Part of a small language model's weights.
Architecture: LayerNorm before each block, biases, tied embeddings.
Training: a variant of Adam for these matrices, 353M tokens.
MLP neurons of a small language model. Each row is named by its layer, matrix (down: output weights) and neuron, and shows model dimensions 112-303. Each number is 500 + 50 x the weight over its row's rms, rounded and kept within 0 to 999. Numbers have three digits each.
After each neuron's rows, "fires before" lists the tokens most often just after its 100 highest values on Wikipedia text that the model never trained on.

L4.down902:621419463489384459561531466574519492529478517500460453437584502479498521559522515478526520562439539392473440534569594577455565540497427552469469536521517468498382504486567492531490472492527508510381481526487465455493497492612427481525572553515617564380527428458439500482523476515500564475521565418533556509547525454542558483483516475553516480527527477477511520537463550557451584508543451494574576486526439447407458483482502569558506389499464571651554395472445378473493552489492524525604503474429394530552559503488461522510474504509549477486478510540445513470496494509490523491
fires before: " |", "%", " (", ";"

L4.down879:519478435497514465496499556581509566540528469536467370525441545627547472529485456451381490536628504497446567358407487562546344512485589449524472448470510501529465505567554483493582418462549423479469507544504546557508422470516570543426556482541573559474552438418505471480494453491506457419492479451446486407499521405529431518439491454455493477389453482583530421508508461593506572524512516523406488473468502505564603488446462537462496485548497484494553470592554487532455464482541525571600560494563378494497536515525430496434501543501534512493434508451541517422512401446535509477
fires before: " |", " |\n", ";", " |\n\n", "\n", "|"

L4.down1000:553521490509488554460491474523524418489496524484538451460491472490484530474526560504518493448419461468514497501548495523510521555510446386642498514505550481571499518528442407532542470510483501601476637483570596504466467509529412513451544424538462432515483558498551511545513451437567461529421464519520373524478478552496444496456505401402546443443587547534485476464523471552532575461466428475410579541544422536497512467579461431522569581534480480468480507476539446539503545446419472459462489455444534488538529539459533467534512440479520550457404417568606483505502484466512463444
fires before: "==", "The", "In", " is", "T", "L"

L4.down1200:451477456524496651496478452536521534445444506499498466501545505451467453491441488455474418416439470463537474485537625450519489523453492528562383522478504531518517449494443450527485522442443459570534521468434476507442589523482464485524603551564464573526520508608426458498521517482512476590528507536469500516417463421493486483527525542555474529540443511464413480521522503531519477561485480559488520517540562581447477408416442466442509451528531475439518507472544564489506518481500489549508563473502547492656484476452499531496419523406560534389524487484532463491609473428518456499
fires before: "==", "===", "In", "The", "On"

L4.down1324:534426440541502419443555491463463528576499447515524569495384536519479477570577450483495559522560495538421478565570580624504574421550514507472470568496534634440472542519528509523469408508537490478534496490435510434499637551504501543517454530480480518551505500418460498547495470520385549471545549579505544472535555464592551590515533470542517468423526512488509532466485428604576458384516505503562511491466500460511597530494579571461534428440510463539516398511428459510459515539526394509467503494496370497422527506498584461504384426369471524491424468535448498477509566586439619488
fires before: ",", ".", "|", " ", " |\n"

L4.down518:450467523464507535499367537499532459508539527438481434445555589481499456480467478442481567529478469516571455485475537445538539525473508408514555459525528459538545526482581467529511517569472527454520561455548518501502524415485612467610518545501550487483559590499568447491503581474583490451495476419506508506530490439471436515457477529475503541515537445474589575422555497435428505476553517472511543482594409587493470448560470441447483526568550502546426461596603526515500383425560443478519567467496360454609564465414583516522479551546526414506446506518513508444444434520534450487
fires before: " -", "20", "19"

L4.down711:561512464608454519562527468619491518474502585529477502549351506479482511628535562467438527514498572480410491441430451516481389483555423523409524483535419477606459505593533544589434538592672359449529436517540458397410417441439536498517482488462497533530492438457526514481544451438466376454569536543490562514512489504551467511542545520544523505497500511543521511581441453562451603498519482591487518488554494500546584539535563481464451518443463439490490477489423451509501417489446543528569495592463464531477593524605463512495465533510484535412358500436436494457399473508456483496
fires before: "|", " |", " ", " \""

L4.down1454:536554388521495545456521490438569510521546601459431535410529517499597535485485434553502614512531513491418447537499410476587608537500496435499419606507528448481471513511468573484583449511545557510539465491499599438569489450528439480421514493501481548475511491413464490491450497462480472489536495508543475472516491491507492536557555555448477411441532495441559502500492426583478524503523577606585550451424454517503498458516536515441440550392458387549439563366496398495503537514464520551541486493488533458601518456549610338437523483476500449470606436470526524477578526560433620505
fires before: "|", " |\n", " ", "0"

L4.down1348:523456480445507443487485420547414467587533489633508525530465494607600515528508386514547453486507514465443495419459523501544470532416643561481465491487460497581513502470500560444527483486549517512534570502475518545516473574426575454483579589491543580506468516467592462445561462487467469546523510480499532466456476480538491503438543469439419500504545481538475475517472400463531494534521473511538511518487431476480483508520538508523477562463476481522539485487543490412499493447439448524524462446517338434505637605523491505400457545433517465548586584481552478502483509567402554493
fires before: " |", ";", " —;", " ", "+", " /"

L4.down1178:478482482405504424514537560493474505563412510434538549498493543480499562561466548507525486555527550453372476536407475504503611579607494479446509444560569578503461570485497461456608412489577563423513510513367569535466525563535590498501518659578499507558506468440437577585419375519425474512521549462514513474499513497446491479466443469568533525538551548570441452514417496534462528435451539531480544441432536482355550603485482457500452506512461572502516424529528585458483530524507516540584411465468431457473482510601548396448466419530564482450507535469565520542466521429480509562
fires before: " ", " |", "1", " \""

L4.down463:497450400467465462471490604540538475604546543516523441491426529538542515502538512385508541602441470509420448486527480512446605645502413520558545599545480560460552449462487503565464484482566509503552495483570548482469499522441440449433534480488522566504563536486469510465546501423530361539482530424561459496474547521429489513515446469472510445586465486446467506507481543465442543461482431528468538455448566547421543467537454497543512581527492469440567421476584493463454496417463560564493472438566477494506543456432492458490529515505572475502373500455555579571321521482501404525
fires before: " ", " |\n", "."

L4.down1307:527469519451472446529472432444508387487551458518548425533469537576577533495520605535469545457510467512522414511519438560498599487423537546485431507501375536448480449469446567596531536501508533482479534530491471478489521471604465531431496448433486519533487387603592389504508551464491525475540495411592469597538413477479472561465517440516462560458558549422507523488448527494560424538516612522546472564494430420514471482575540465529548538451577460568537571509428362507520532477495523561546498569620453495446487504467583472539464439610510455551474488454453493455499472571464536497
fires before: ":", " by"

L4.down668:458446524511538512497463471595438529504403641523520492440510515572520553592471474549591545505547441484486471457417494509575499427525503570488449567506544531538453446521533532455495452421549497479407508526478498471433437509580581533505435470405554621494544422422434427484555447496492453500600501482518552433479546452525590553486395482424489559532547489479539543561429516515559497547581525483521508430636498446495470556443531468457561453485509598645605538467434410460442593608413475520605502483522377486456478497560460514442528504532500496582503407402457436433433400460475473537
fires before: " |", " |\n", " ", "|", "%", "0"

L4.down267:477422406525485526487609583459482542495555594425487499418383508502590476574531456484519575600501539537421499526483461511496602508546508516523506536439542533478460461453533438497490512482522441523488582480422515481598516460484520433437477478504488587566536588459473530475516485511420549432513534524575561569560514508484590515505501532502504470567487512503466566517487504524520532450470481500504564421463436505385563477482452519484450460481489449446543434530455562477501449490612538574500525383453496540570513504432456386467544552471516471463394420413485618531485499425556451431
fires before: " ", " |\n", " |", "|", " P"

L4.down859:515461446443509504468531547564522426458482474538541509502547517525462545526518481455590582472431546497457545458560488480486541497530513506517508525554576542485559571486409495462341486464545520516396484550530535529384535509460459582575529495508516511376548515504559534453490464496478480501513548496453503504488538398495410560493560564507480522500498449501511399460596514504545552528530539525546546505444499539509440510523563444536467513394497527501423566496527557505474527416476538585531608485474396438436415457442507551480518477505490496548505547442519498501493567537502560482
fires before: " |", " (", ")", " ", "%"

L4.down160:482441511478439506434580579561521437516519610536515557442529499501480570607496526435543506498488512438469472500468438553580503531557545540409436492545489537558445549533516493521551430563589552494561459551483524489498448419548489444421495517466545577473511517395486526595457585506459497497516572429555542453577512450553382668506558497521499567495522407465509510467470451529539576458549481598544540441542492483473507571407561492506520480502416514571454420416497568489490473564547576546506465570434465486516560549517498445489420526531562510416537528540482513513489555423471505489
fires before: " ", " —;", " USA", "–", " |", " ENG"

L4.down351:557418488481494463567584382500515491546493593438508526517447450572501521541578425542601488553514431449484499464420409609595534492532624544564484514507498585455492528557506509455593403522532522543555510528567533490458414521593485550510470562415538530555498489412510487544563453496485453470590540471486544471522502482486413481473527484498522444552556474479485512426501405571533519487556520576584480533605499459389512497587547489554585504430454537556478388471412410508397460493498531516557464477619432320585572511446450595469497500520556513562504418434510507499387421401407465455
fires before: " ", " |\n", " |", "|"

L4.down693:532515374496490521363422489544541476500554549515557555496497429559544474493492509544494459469508421493508397502494425520526539531589503511570434487559522514514477476508471455430522461632570524511503499484601539509459485523429471481547499440395562543495442413466411489524561465497455456592530496443522453391417476443534433565478508509502485559489504503456470486446507416530434498492576447614570486468481455526520558417542479416503481519463505481521482591561528470527464424581535404505431599541639468448557429499510503435543442604488512552537520408480546485423372436527484485481
fires before: " ", " −", " —", " .", " |\n"

L4.down470:581458436489543538446540635542600535459522585538492454460557536543547516589497417502541522479513416489450398527407477573551631518489523551530440555557580509438421517491439525502503500507597490465490461462577580407487522470587416515465506521502580599514498525397485536564489454489511416507544542436552511473393478467529505575474490553486499442549476406439535498504462489500444578476511486518459538443444518536429636387505536442441505489479524472449524485464476534386436473503527441530494496524570449494579539506462497401547468479426542539502476398498531506528356440526440440461
fires before: " ", " |\n", " |", "."

L4.down1393:513442473485486542513526558480420534509499579378474531484506458522601483532525423544475535541588529572482491511450504484499497524516480498348396526489463480386419359506544541462494471569584422493424582499425455428575557479425500465425519545582390563511475497515574506503403489542471561509547612427420555457608533470532584472497511448419485541528526482434392529495490448530377577497529546486499478460481458460416507517479492483441558499523530421480503507521495542455531432504426484479478488540451413482463551432480431473412546571526499541430406575484538533532477494421514516446
fires before: " |\n", "|", " |", ".", "0", "+"

L4.down29:414528509504565636447486526558459440545471463458441453491498473446505457507492576441545514499531473424517471503492522407472511507499505358457442531530460526515588444455493460373504531458401501576526553504521487456501489486470520476444519481575519488559444444580462459477485529530516463617429490549494464513406460471487490436527489560526593438503482493582390458563507509481466474562464453581480532494535537598508432427548450536370470530621495492468494469536581526554467498464448498425461559457451678538613448486466545507524495558417484471452469417514617502500491508490504520443
fires before: "==", "===", "In", "|", "The"

L4.down236:493568447547528503448536502498438577525497472566538482461461613417467498572462505450498495597451496486439559453422520553600496513404560496608488539486606517474456571525508511473535535437512457460455486439507530556575471478505531456452503505489510587570481469513447500451465497514521469492545443488470443571523434528529409527515563572573507442548606566500506529491510424563521494503438618466524539451532503529445451515530538497485507604565463578503521409463460446503574547471520472486555568459469420569547524530541455427490484540456464472455390448379500406427440528554519390525
fires before: " ", ",", "19", " |"

L4.down687:485528527584522457540516514435550463466486555515440497452548483468470479573526470553481481416506534487489452466476528575478468515432432508585447411598503422458556502475529541574469583482538523489522532444444498474464434382444480552576516454541461586560474549506531461429464530578453546461448574460479430430518442449560457586470477487523449446415481461512546500577559500524458432561494626441502436444537512553499526434568491441522537414489490528543525526518470415520514515433499579581534586453542379546395444419528575529412512577512535476490461397447537454486525550595399553435
fires before: " |", ":", " –", " MF", " DF", "–"

L4.down883:458462507467531476461459551605433474501507530552458517589532447529502427403525598489535511458482526545572439564502505560480456521504543505464464554544456502483513436484420515476416519431450433563528481414499536529505423458482508433437572527479449536509540445560454518484561488407533511504477543554580564457528519437514406436625518437494443440410459509528535441468469498509545520567560514489492562533420568524485539471448474603525518436500565536517534474524574520467570516475383537583493590543535451563413419430516481518456543402502531565538490508435422446497430586434476519477
fires before: " |", ".", " ", ":"

L4.down126:503544512515485471524509446545509539553442485521462458544488520509487434413503554469518442495506466486470481409486574537502515531580596462505507447583498495512491584537497444513555461603468560528480535527530521577494543559531471493500540543521565461378538586477472531477414535510612523607490609516517444465430547462543531462469512439519543497524484449510426501560477617450507520415576451494494450538663488525450552413543467461429498569514523521509556498518518488600424436551553572551484520493397378581546448519437620479409417461571587524546531594473580486442468418482480464479
fires before: " ", " |", ";", " +"

L4.down981:496529460479524511426495571559606438570568458490498507527461547578509473555518500543423452501532542554482478487459454527507589613553512462449424588522500533529516575542430530478529480505594522512511497440492623467497493463517437518481435464491568513500459489405531445510521425404406516548522445493600424362411472496580446502561530471448528489452501459541549449443524407458467513470573522539533456486431484510523526475491525480569507588452426460504448479540521403502495439432576566514471541533517472574520487447522614433542473467494499557497547408598553561490461486488500516530
fires before: " |\n", ".", " |", " ", "01", "53"

L4.down285:457467427434462448493556544470440462545512514418506533565509506521414501482469490491470546613405584552508496508520503533470533482590602483470464511482553477474504413511524486532473431477546514490530497566360571447507479578417521434592490531599439508499485538492537462474430554501425515488476567554510607427597489473460493520479444479479496543543496413471486559432483448490482488537502441590518527423475510446424485603387544483458510496479496543527560507527412463499585428556510472524461467444567401461523628492567470542503537452501551582429446494512408553596543620440488594384
fires before: "|"

L4.down1048:439531516440477518482446473552448383542539495469477395490576541453491490452468466468469458558433364432501466510562512473442505496544387438480503543436512607497523511494550466554479577491500587521561590533643550472471536441543510507547451495546497499515484482637510452563502528474519487590364461517571431477441472500448490530518492529498577455541485493493434467506460461505499455495504475539515497541562414579550417412454410494483518517511519509500441444467547478551499509403472496473472580507403641506600455469537553486504435512495483524559536399476529529561521488501466458472
fires before: "==", "In", "===", "L", "The", "He"